Weights of a small GPT-style language model, trained from scratch on English Wikipedia.
Size: 10 layers, width 256, MLP 704 SwiGLU, vocabulary 5395.
Architecture: RMSNorm before each block, no biases in attention or MLP, untied embeddings, normalized queries and keys.
Training: a variant of Muon for these matrices, 457M tokens, 6966 steps.
MLP neurons of a small language model. Each row is named by its layer, matrix (gate and up: input weights; down: output weights) and neuron, and shows model dimensions 16-111. Each number is 128 + 32 x the weight over its row's rms, rounded and kept within 0 to 255. A neuron's up and down rows have the sign that makes its largest values positive.
A block is one neuron, or neurons of one layer that tend to fire together. After each block is what it responds to, as a language model described it from the Wikipedia text at the highest values.

L6.gate263 [159 125 121 131 170 122 154  71 189  97 111 120 136 113 123 124 122 125 154 147 149  88 182  99  94 159 138 112 167 147  67 136 118 124  80 104 133 156 112 170 174 103 130 118 114 161 126  69  70 150 191 136 101 132  88 109 126 131 147  95 127 135 147 102 163 110 128 160 159  98  97  76 133 192 129 157  98 158 157 126 103 106 149 164 161 137 186 120 107 108 131 135 107 102 141 178]
L6.up263 [155 137 119 167 110 133 110  95 160  98 102 123 143 117 173 148 106 133 115  69 170 104 144 147 137 158 153 122 103 117  91 139 133 125 115 164 150 149 119 136 111 123 176  99 170 132 154  89 152 151 117  88  55 131 154 154 157  89 149  91 106  79 124  72 121 114 108 111 159  56 149 155  93 193 165 122 110 115 129 147  60 159 133 148 108  73 163 153 154 107  73 197 126  88 111  59]
L6.down263 [101 110 107 102 112  96 118  80  86 122 111 137 129  36 130 103  97  92 166 127 110 136 134 109 159 109 174  94 110 106 196 201 115 146 119  55 179 193  75 108 150 159 122 110 147 162 165  41 130 150 192  60 112 101  95 132 147 122  99 138 123 174 105 168 147  93 119 167 127 147 160 119  96 111 132 127 137 176 107 144  91  99 123 114 177  97  85  92 168 110 159  88 106 139 165 152]
Description: Auxiliary or main verb right after a pronoun or name subject in narrative clauses, such as had, was, did, often in "she had" or "there was".

L6.gate319 [126 108  88 103 138 156 135  92 132 119 170 105 145 122 134 125 129 167 105 148  88  76 138 193  90 152 101 120 112 154 160 163 109 128 174 104 134 114  74 158  62 121 109  75  96 142 116 140 178 100  54  84 129 190  99 164  93  99  86 114 114  36 120 122 137 115  65 117 135 152 127 187 187 112 128 138  74  59 126  75 184 105 140 126 128  65 134 163  82 136 148 135  83 121 166 108]
L6.up319 [147 106 127 108 126 142  87  95 153 116  74 123 125  85 182  96 133 161 117 168 126 121 123 135 129  95 117  79  87 163  92 100  94 164 141 163 154 116 114 179 125 145 177  91 146 108 149  90 104 118 130 111 131 153 114 131 103 114 128  98  74 117 117 156 120 204  99 117 111  99 159 152  80 134 101 109 124  94 117 118  76 139 116 111 105 124 109 150 171 169 122 156 121  89  65 153]
L6.down319 [208  69 160 137 147 113  88 134 116 145 135 156 113 133 123 122 116 155 125 146  77  59 115 105 126 102  98 151 135 144  70  69 154 149  94 100 160  91 142 138 134 146 154 104 173 110  82  72 143 123 150  88  67  64 131 198  73  94 144  63  98 121 107 167  60 150 121  74 110 140 113 105 140 111 161  57 154 140 133 113  96  71 141 134 109 135 118  78  85 128 150 182 100  92  92 115]
Description: Final word-piece that completes a noun split into several tokens, often plural endings like centres, committees, workshops, or Protocol, Transit.

L7.gate32 [143  98 130 134 201  95  72 109  94 181 159  96 169 109 150 109 136 143 138 166 181 113 133 179 119 120 186 132 130 163  98 133 119 132 185 100 122 157  98 113 163 155 114 124 127 124 118 146 151 138 114  84 168 160 157 107 128 110 133 119 137 170  74 127 151  96  66 210 107  75 143 131 147 127 130  88  79 141 131 111 188 102 144 144 115 145 170 140 196 145 155 140  98 121  92 136]
L7.up32 [158 148 127 134 133 114 133 146 149  90 130 145 143 116 123 122 112  37 117 117 156 140 135 161  45 148 139 122 166  95 160 134 225 139  70 142 133 138  86 140 114 197 182 169 116 152 103 155 132 121 116  96 117 160  72 171 111 171 123 129 209 143 142 144 189 161 134 141 130 161 138 193 132 129 147  98 105 103 161 112 142  91 127 198 129 198 148 117 181  70 141 124 156 154 155 115]
L7.down32 [133 141 149 116 130 115 140 174 132 104 146 130 126 149 196 184  89 159 124  98  75 124  95  80 131  96 154 124 163 131 153 130 144 144 137 133 132 173 135 135 114 163 108 165  94  99 120 165 134 122  99 131 130 107  83 146 104 126  67 135  80 120 118 106 140 162  93 135 137 134 138 127 164 138 198 151 128 116 120 109  92 112  98 174  85  99  74 152 171 164 102 171 162 133 109 186]
L7.gate371 [126 117  78 137 117 125 114  91 118 100 144  65 110 105 106  72  83 122  99 174  74 167 122 127  90 119 134 100 202  66 139 159 113 114 156 144 160 124  81 180 122 165  86 124 116 132 124 151 127 107 189  92 216 136  98 102 101 140  64 199  56 105 134 101 100 174  75 137  89  68 161 139 179  97 134  95 128 126 129 108 165 143 117 106 115  73  51 154 107 116  96 107 101 110 144 114]
L7.up371 [116 104 140 138 138 125 155 178 142 118 125 134  92 130 172 152 120 142 128 174 109 125 128  88  99 148  89 141  97 171 173 170 134 153  90 129 108 154 161 126 157  53  92  83 127  80  92  98 147 154 104 152 150 170 161 115 123 115 102 134 157 137 127 156 110 102  96 216  83  96 145 131 123 139 102 120 161 124 147 100 184  89 143  68  99 119 103 143 131 123 165 115 142  64 195  98]
L7.down371 [168  73 131 186 146 138 138 157 100 123 146 110 143  92 158 103 124  96 139 181 132  91 108 175  73  70 121 118 151 113 102 137 151 191 177 199 150  72 174  45 136 105 126  76 126  96 122  99 112  98 119 139 126  95  79  69 146 125 138  44 175 121 114 109 141 125 117 170 123 135 104 114 140 141 167 133  68 183 139 139 111  87 135 143 114 117 186 135  95 121 138 112 128  10 107 206]
L7.gate406 [ 48 158 121  52 212 126 127  59 143 125 176 162  62  99 179 150 112 152  94 129 129 106 145 118  97 132 154 102 121 136 142 151 178 157 101 138 155 140 180  82 132  95 149 129 125 125 174  76 146 126 107 132  78 194  63  94 114 165 102 133 135 138 165 130 142 128 123  91  88  87  97  51  65 137 119 136  51 130 142 130 109  75 134 150 151 122 119 125 152  89  88 170 150  51 159 165]
L7.up406 [172 172 209  57 114 110  74 153 122 157 116  78 185 155 185 155 113 152  95  84 141 139 111 155  71 109 117 110 133  68 138 147 123 101 154  75 169 169 147 106 145 117 184 109  88 120 140 121 107 122 155 145 112 114 194 105 177 131 136 123  99 181 125  91  91 121 116 162 140  83 116 118  58 145 192 143  92 199 116 171 107 117 101 141 139  79 156  67 121 113 125 107 135 117 141 151]
L7.down406 [108 137 149 129 187 114 162 136 130 156 170 218  33 118 138 194 139 128 134 117 120  95 143 161 137 146 107 127 114  77 101 111 166 123 171 124 155 122 145 133 134 152 147 110 157 157 120 157 174 169 142  83 149 153  78 143 109 146 169 184 123 104 162 167 140 138 137 114 131 146  89  91 108 121  75 101 131  80 135 162  80 123 140 102 142 158  98 169 174 155  66 182 126 154 120 127]
L7.gate471 [148 161 173 131  75 147 109 133 112 119 155 161 186  77 160 134 131  96 105 131  84 132  95 116  89 175 103 150 135  86 138 143 109 131 113 146 150 138 165 137 109 176  93 154 107 106 104 100  97 125 100  88 169 179 137 109 122 142  99 125 114 120 142  92 126 121  78 152  88 134 166 155 109  77 179  89 112 149 148 149 116 129 109 156 114 115 148 135 148 122 137 146 132 163  78  65]
L7.up471 [ 73 156  92 136 140 165 149 129  52 136 129 124 171 142 155 130 176 107 148  82 151 124  97  97 106 104 156 109 149 133 122 187 123 104 160 160 146 175 116 191 107 150  97 125  78 165 149  73  57 150 154  62 102 160 199 102 121 111  85 160 126 154 110  90  83  73 153 188 171 152  97 120 134  82  97 124  81  89 121 144  93 149 136 187 123 124 114 173 177  81  94 109 169 160 110 120]
L7.down471 [ 96  61 115 121 159  94 163 144 111 116 168 114 145 168 114 131 160 136 151  68 202 125 100 157 141 122 148  88 128 111 100 109 135 153 101 174 134  86 112 165 143 123 130 139  84 127 157 109 123 101 131 132 100 160 145  92 130 134 133 154 162 142 118 141  88 121 131 150 189 171  68 103 117 160 105 123  80 104 135 138 108 137  81 117 135 159 131 178 136 119 151 154 120 176 143 131]
Description: Verbs or verb-initial word pieces right after a subject pronoun or noun, often in quotes or informal speech: it's, I Don't, never came, des(ire).

L7.gate13 [161 129 119 118 177 144 115 163 153 163 112 134 120 129 175 131 144  61 122  89 101 124 100 183 163 151  94 133 146  66 118 136 101 145 150 116 147 110 109 141 105 107  90 137 145  86 124 161  81  83 113 138 110 101 122 129 189 159 149  87 148 121 163 211 110 161 150 145 159 126  98 160  88 122  69 124 115 117 162 112 105 136  73 183 149 170 140 121  70 106 145  90 127 158 120 139]
L7.up13 [103 128 121 176 118 148 148 158  88 135 107 147 123 114 167 154 141 173 115 116 101 118  76 134 146  89 124 119 121 125 124 146 170 172 116 104 161 118  59 101 132 112 155 140 155 137 154 161 119 147 113 172  83 144 157  85 145  93 113 118 134  94  66 106 111  49 134  76  81 107 171 148 115  47 150  57  89 103 210 116 110 177 130 138 134 154 117  68 126 131  90  65 129 151 126 165]
L7.down13 [135 138 126 142 128 170 132 123 121 144  85 146 175 172 153 166 127 159 137  80  78 126  66 111 202 114 127 176 101 150 163 115 115 148 178 122 108 120 123  95 105 151  73 108 142 107 140  99 189 232 122 158  48 128 111 120 112 153  79 164  79  93 151 145 108 114 124 126 123  92 158 134 100 147  88  99 147 142  70 162 130  99 101 123  92 162 160 175 149 156  49  83 170  85  94 135]
L7.gate296 [174  83 109 100 124 181 101 130 120 143  87 137 127 107 129 128 138 115 139  86 154 151 104 131 143  85 110 142 112 124  93 108 152 128 123 126 132 172  68 129 152 162 120  53 187 140 198 134 100 148  94 111 119 173  73  97 186 127 153  59 140 116  61 119 122 134 103  87 103 113  40 120 123  82 112 135  96  68 157  67 180  99 133 103 112 161  91  70 127 119 109 110 125 102  92  92]
L7.up296 [146 125 126 126 167 154  88 139 120  75 105 116 178 125 124 105 171 210 152 161 143 148 101 130  92 167  42 108 142  52  86 176 145 198 101 113 128 162 119  79 151 201 112 140 159  92 144 111  99 192  99 135 128 217 113 186 129 166  64 161  83 153  65 128 111 151 122 112 115 127  94 147 152 173 127 180 155  88 140 101 132 196 151 134 127 128 170 145 153  83 137 122 106 139 133  84]
L7.down296 [ 92 135 105 163 187 158 135  85 115 162  98 130 106  81 170  94 162  97 102 109 185 172 164  97 128 118 180 110 144  62 120 131 111 120 125 147 109 174 107 152 178 152 175  86 102 121 149 135  87 137  94 126 101 157  94 153 172 110 184  85 125  86 145 126  76 136 134 173 166 149 138 147 110 181  94  67 139 128 164  94 175 115 131 175 127 140 129  25  91 130 158 134 149  88 128 147]
L7.gate343 [155 184 194  84 138 190 113 131 165 162 109 115  78 146 148  77 159  96 135 157 158 146 132 121 152 135  81 131 151 139 113 147 143 118  88  53  79 138 113 134 117 112 131  94 136 104 136 188 152 162  73 182 144 123  99 173 176 148 139 143 149 131 157 111 103 152 165  97 175 147 131  82  87 165 142  95  94  45  58 149  77 127  81 185 116 150 101 128 135 160 148 130 137 132 114  79]
L7.up343 [149 140 162 176 143 138 140 131 104 140 136 148  98  88 154  93 144 165 130 133 138 110 104 142 123  94  27 109  65 129 181 173  92 131 111 187  76 108 139 166  93 137 157 137 180 156 106 101 126 191 139 116 123 110 129 149  99 107  73  98  75  93 128 121 181 178 141  96 151 178  98 115  90 166 110 177 137 118 140 111 114  95 127 180  63 178 147  92 126  90  92 178 159 140 136 110]
L7.down343 [ 72 113  71 127 173 129 136 136 145 138 138 136 177 137 134 148 166 121 117 143 109  86 133 123  86 107 187 178 127 170 127  96 173 130 158  85 105  98 132  98 174 137 192 156  78 152 130 102  86  89  37 120 121 147 201 175 171 169 160 135 191 104 161  71 108 158 111 174 159  72 149 123  89 129 129 153 111  99 129 110 141 135 171 111 127 124 144 155  80 160 109 156  97  46 155 139]
L7.gate664 [140 152 120  90 104  70 128 103 161 134  90  94 128  94 133 129 124 132 175 200 166 130 147 148  84 121 121 130 201 148  99  61 154 107 124  66 116 119 144  83 136 115 136  74 160 105 136  86 132 142  31 129  50 140 151 132 143 129 171  95  89 178 138 141 200 140 150 139 118  97 130 137 135  87 146  70  70  99  76 131 160 149  87  92 129 111  90 136 111 146 148  87 127 111 126 147]
L7.up664 [137 140 138 110 100 136 131 111 136 148 121 138 186 108 199 193  77 142 144 112 134 142 153 111  94 135 169 122  99 158 139  80 148  57 132 156  67 145  71 132 154 154 129  90 119 133 205 117 107 104 120 131  80 142 139 157 142 202 153  92 108 132 149 161 138  89 158 151 120 127  99 174  93  34 147 103 133 118 188 120 129  92 149 130 134 158 112 114  97 143 136 111 177  90  69 160]
L7.down664 [134 166 152 134 148 104 115 161 157 189 196 109 108 152 114 163 131 163 117 156 149 100 141 171 133 107 160 130 114 176 166  99 101 132 194 159 134 175 147 112  93 142 114  97 115 131 113 130 117  83 141 147 163 106  51 179 104 145  90 101 188 100 124 118 123 122 113 105 112 127 145 125  77 169  96 115 134 109 101 110 128 110 145 149 133 125 156 144 129  89 182  98 111 119 172 149]
Description: Final word piece completing a split plural common noun, such as bacter-ia, pl-ants, sidewal-ks, neur-ons, grap-es, usually before a comma, period or "and".

L3.gate29 [208 159 156 192  88 161 134 158 116 159 158 152 196  89 125 112 149 131 114 222 126  98 137 112 109 159 136 102 157 188 160 140 160  97 108  82 158 112 132 160 101 147 106  87 157 109 147  81 136 198 172 134  92 124 170 109 139 176 149 128 121 107 100 157 139  96 130  83 102 170 143  78  89 188 137 116 124 180 137 101  89 102 158  86 108 148 189 116 155 161 156 128 183 111 136  82]
L3.up29 [191 155 132 162 145 185  71 168 119  69 102 133 187 133  49 118 112  78 142 183 157 201 110 153 164 147 161 150  89  92  74 149 124 130 140 199 179 128 128 150  71 115 119 154 112 125 148 131 194 156  95 133 108 115 125 109 144  69 116  82 126 126 108  95 127 130 163 102 107 128 147 115 140 100 130 131 116  82 158 113 128 151 180 156 107 108 134 119  89 119 131 157 124 105 145 131]
L3.down29 [106 109 149 109 105 115  91 125 155 117  87 157 178 126  52 199 128 131 149 101 112 162 154 136 119 153 129 129 112 134 178 113 112 104 100 152 188 144 147  64 158 138 109 123 125  97 128 115 138 180 144  82 146 135 119 109  53 161 138 114  96 131  69 147 103 101 124 146  32 137  92 143 159 114 143 112 118 153 171  93 110  93 145 136  91 106 125  86 206 140 139  99 121 117 137  99]
L3.gate139 [118 126 128 122 193 118 115 113 132 155 122 134 148 107  56 142 110 117  70 167  72 101 125 159 131 110 134 166 136 106  68 110 195  74 128 101 118 131 127 154  84 113 134  87 108 126 137 117 180 136 108  82 146 166 142 164 159  89 125 136 149 126 119 175 118  83 105 138 107 188 132 144  69 117 103 166 134 106 136  66 157 150 102 208  79 106  73 194 128 171 213 137  68 171 175 100]
L3.up139 [118 156 122 108 146 156 113 108  96  91 189 122 179  75 169 171 116 134 136  89 176 138 136 111 179 122 154 125 155 148 151 105 108  85 103 164 144 105 152 159 202  89  59 109 171 167 128 186 105 155 112 116 136 145 164 117 151  87 150 139 105 111 140 155  60 125 122 177 119 164 106 119 154 156 141 132 117 109 198 103  80 200 172 101 132 115 145 167 138 101  91 138  63 133 125 115]
L3.down139 [135  96 112  73 169 163 103 160 115 153 125 153 141 137 139 156 144 122 148 135 136 109 169 109 132  54  50 161  84 192  94 131 132 110 143 135 118 162  87  80 166 133 142 142 160 137  77 168 139  81 155 128 169 155 186  99 154  96 123 118 117  72 159 124 135 119 156 119 163 135 138  84 143 131 160 148 113 117 172 134  98 113 176 141 103 142 153  81 115  45 142 154  84 137 141 130]
L3.gate146 [142 111 170 107 145 148 154 138 107 139 113 114 156 116 143 131 122 170 147 100 136 134  97 151 124 129 132 137 177 100 119 138 134 186  58 144 158 166 121 182 116 141 126 146 143 106 154 101 164 101 132 105 101  73 146 217 132  96 127 138 129  75 125 124 177 154 101 168 116 170  99  91 110 100 138 205 138 107  96 101 118 148 119 107  82 154 175 165  95 108  78 119  95  98 170 136]
L3.up146 [143 144 138  99 120 146 116 137 141 132 153 148 157 108 103 166  91 107 122 117 223  88 161 135 167 160 127 115 154 150 155 129 131 123  57 213 158  91 199 102  87  97 105 119 141 132 108 128 148 156 151 160 196 166 170 106 144 174  64 145 157 197 109 100 106 175 149 159 120 125 152 120  78 125  92 120 167 163 132  97  95  94 155 112 159 163 147  88  98 126  93 153 201 151 114 180]
L3.down146 [121  76 103 149 123 130 179 125 151 118  86 169 158 133  82 137 135 130 178 127 136 118 115 136  67 142 145 101 115 173 163 133 170 179 118 148 160 133 152 173 120 119 118 110  98  92 110  96 114 149 161 134 194 103  77 122  82 171 132  99 151 135 116 129 174 113 115 101  66  78 129 149 133 102 101 101 132 165 104 203 157 152 133 144 102 184 143 164 201  96 165 152 169 137 211 124]
L3.gate174 [149 108 119 148 122 149 110 133 171 112 111 168 100 131 122 112 105 124  98 100 100 142 117  35 135 127 162 117 106 109  70 142 149 169 131 107 182  63 134 114 131 104 101 123 145 127  91 106 145 154  80 181 139 177  85 190 220 158  73 105  63 105 132  49 190 130 159 115  89 180 101 153 125 121 104 134  91 114  64  95 133 127 161 112 132 136 124 186 167 115 160 113 116 181 141 118]
L3.up174 [119 114 130 193 151  74 116 138 143 129 128 127 145 139  82 191 180 151  98 119 181 129 114 179 166 105 143  98 142 160  91 188 114 118  73 155 139 119 102 184  96 209 132 178 165  77 135 157  82 120 118 101 189 187 177 171 178 147 152  81 122 138  69  52  79 135 102 167 102 126 101 162 174 145 133 139 134 126 175 131 157 113 132  96 111 186 146 164 112  76 148 130 105 124 100  87]
L3.down174 [171 110 184  93 154 113 142 127 133 127 151 180  91 115 118 104 110  42 128 110 205 155 118 134 149  64 126 138 116 132 173 134 110  76 114 105 109 132 169 155 139 129 159 106 208 140 147  93  61 132 164 125 177 132  93 182  97 150 149 148 109 135 108 101 131 114 143 183 107 118 121  75 107 120 121  91 143  97 166  92 148 148 127 199 119 166 127 168  91 162 129 140 143 132  93 114]
Description: Second word pieces completing verbs split after an initial g, as in giving, gained, getting, grew; also other verb endings such as receiving, driving, finds.

L3.gate160 [180 123 144 125 147 100 107 172 102 189  92 123 111 104 130 170 101 130 100 119 139 140 121 156 131  94  60 138 169  82  95 146 138 176 160  80 110  90  62 114 148 129 185 107 111 115 146 111 100 168  90 129 164 185 183 110  99 141 109  82 122  84  88 154 132 124 122  77 111 145  87 156 166 105 107 149 105 118 111  89 159 107 204 143 125 156 106 163  97 180 106  85 145  97 154  80]
L3.up160 [209  89 110 120 174 124 111 115 106 143 107 125 106  60 141 183 162 134 136 163 135  85  55 128 115  80  99 158 169 123 104  81 104 140 146 109 165 138  78 152  73 114 147  93 112 139 127 118 132 132 126 153 111 140  97 145 154 171 138 109 124  68  98 127 152 154 248 123 140 155 126  67 122 136  72  91  83 108  89  97 156  93 121 145  80 150  69 159 131 142 209  87 152  78 102 105]
L3.down160 [172 144 111 102 139 114 130  95 133 127 125 142 131 137 219 109 128  85 124 144 131 108 124 126 120 140 196 119 124  87 141 115 103 120 103 117  96 158 100 158 141 192 129 109 138 162 137 109 132 102 101 168 112 143  74 139 150 163 162 151 157 107 130 125 115 131 161 123 150 157 110  77 135 100 122 118 110 116 156 117  78 114 138 107  82  90 109 122 126 129 221 119 153  39 132 109]
L3.gate297 [103 169 138  94 112 105  70 144 207 110 143 127 121  86 151 154 147 121 124  77 111 153 102 110 126 103 154 114 114  83 186 137 170 138 103 121 179 196 167 144 130 160 134 106 203 142 119  99 122 112  88 119 103 127 162 142 170  96 105  91 108 199 129 146 151 147  78 144 134 101 137 136 157 164  92  96  99 128 143 140 101 193 145 115 127 122 112  94  59 155 144  71 117 136 148 119]
L3.up297 [127  98 121 106 130 126 106  51 179  90 124 158 135 126 155  61  61  72 152 125 153 165  97 193 122  98 168 124 145  95 123 139 111 158 122 127  90 150 118 139 114 112 135 125 137  59 136  83 101 130  86 179 124 112  71 109 129  36  97 119 157  86 119 163 149 103 151 130 110  64 191 122 169 137 141 140 170 129  96 141 181  97 189 158 154 133 141 116 129  76 148 114 183 128 119 133]
L3.down297 [140 145 124 138 151 145 131 110 113 124  79 176 109  96 110 126 114 127 154 134 106  87 100 102 118 120  67  98 133 112 181 129 108  87 169  95 106 110 127 196  83 106 156  97 104 159 110 114 152  81 122 128 120 197 145  96  48  92 103 116 195  74 142  99 121 139 229 173 128 147 149 130 147 120 137  84  77  79 109 175  65  53 115 155 117 121 109  94 146 138 106 104  91  39 157 165]
L3.gate653 [141 136 141 165 165  65 158 116  83 169  92  85 155 137  50 194  76 156  99 123 125 109  78 135 131 203  93  99 108 115 108 154  89 160 123 103 109 189 122 138  93 128 141 150 115 103  76 132 113  87 131 147 109 161 107 113  81 107 132 160 138 140  95 106  72 119 125 168 142 138  95 125 153 144 134  95 150 118 151 162 152 162 139 165  83 130 119  69 134 176 129 114 113 109 109 131]
L3.up653 [131  81 127 136 180  52 112 164 125 140 110 166 140 158 117 192 164 154 133 158 154  93  71  80 164 123 116 102 118  73 134  99 136 149 196 130 148 113 120 103 165 138 215 153 112 141 165 118 107 160  86 148  61 129 115 165 156 105 109 134  93 126 181 171  79 127  99 114 159  98 135 151 198 147 121 155  83 161 106  83 208 133 174 162 100  79 104  94 144 119 148 162 138 135 153 106]
L3.down653 [163 102 158 100 127 124 107 134  58  78 155 128 112  63 150 148 163 103 165  52 157 182  97 102 150 146 135 121 143 100  95 208  93  78 126 146 112 119 115 136 125 149 146  74 159 134 118 154 103 132 101 131 163 142 146 162 183 155 130 149 132 102 102  71 129 164 102  98 100 106 180 141  72 132 149 110 121  86 141 122 136  93 173 146 118 139 158 132 132  84  79 115 106  85 140 129]
L3.gate662 [169 172 154 185  98  60  97 115  93 149 105 110  84  69 133 165 136 123  86 123 138 136  66 166 120 105  74 119 100 116 150 129 165 105 144 126 118 116 141 111  76 136 151 144 167 152 128  81  83  67 130  94 152 106  73 139 128 108 125 127 102 126  69 136  91 141  99  98  85 156 119 152 205 117  86 182 168 151 113  92 126 129 175  99 109 173 182 118 129 202 140 142 137  47 146 103]
L3.up662 [195 203  83 139 129 118  94  79 111  89  98 126 186 156 129 150  98 174 142 134 135 145 142 128 170 145  95 141 168 140 171 153 142 109 120 159 142 148 129  82 123 150 167 126 166 120 135 130 126 133  80 116 130 193 128 128  51  93 147 147 134  97 120 117 155 155 163 129 114  90 115 173 115  64 123  81 147  66 136 136  82  90 126  89 149 123  98 130  61 117 203 131 143  96  84 120]
L3.down662 [123 134 118 142 152 122 191 181 174 140 150 111 109  91 145 159 136 136 135 154 164 118 134 115  69 147 192  89 121 135 107 152 116 102  95 105 100 182 137 123  85 126 119 106 121  81 122 128 161  84 105 163 147 140 106 137 154 182 183  87 193  71 105  85 158  89 108 183 135 136 101 112 100 157 124  41  90 148 123 117 118 131 118 207 166  83  86 132 114 130 150  94 105  28 102  96]
Description: Word-final plural suffix tokens completing nouns, such as Muslim-s, tract-ors, cl-ients, farm-ers, plus some other noun endings (architect-ure) and "==" heading markers.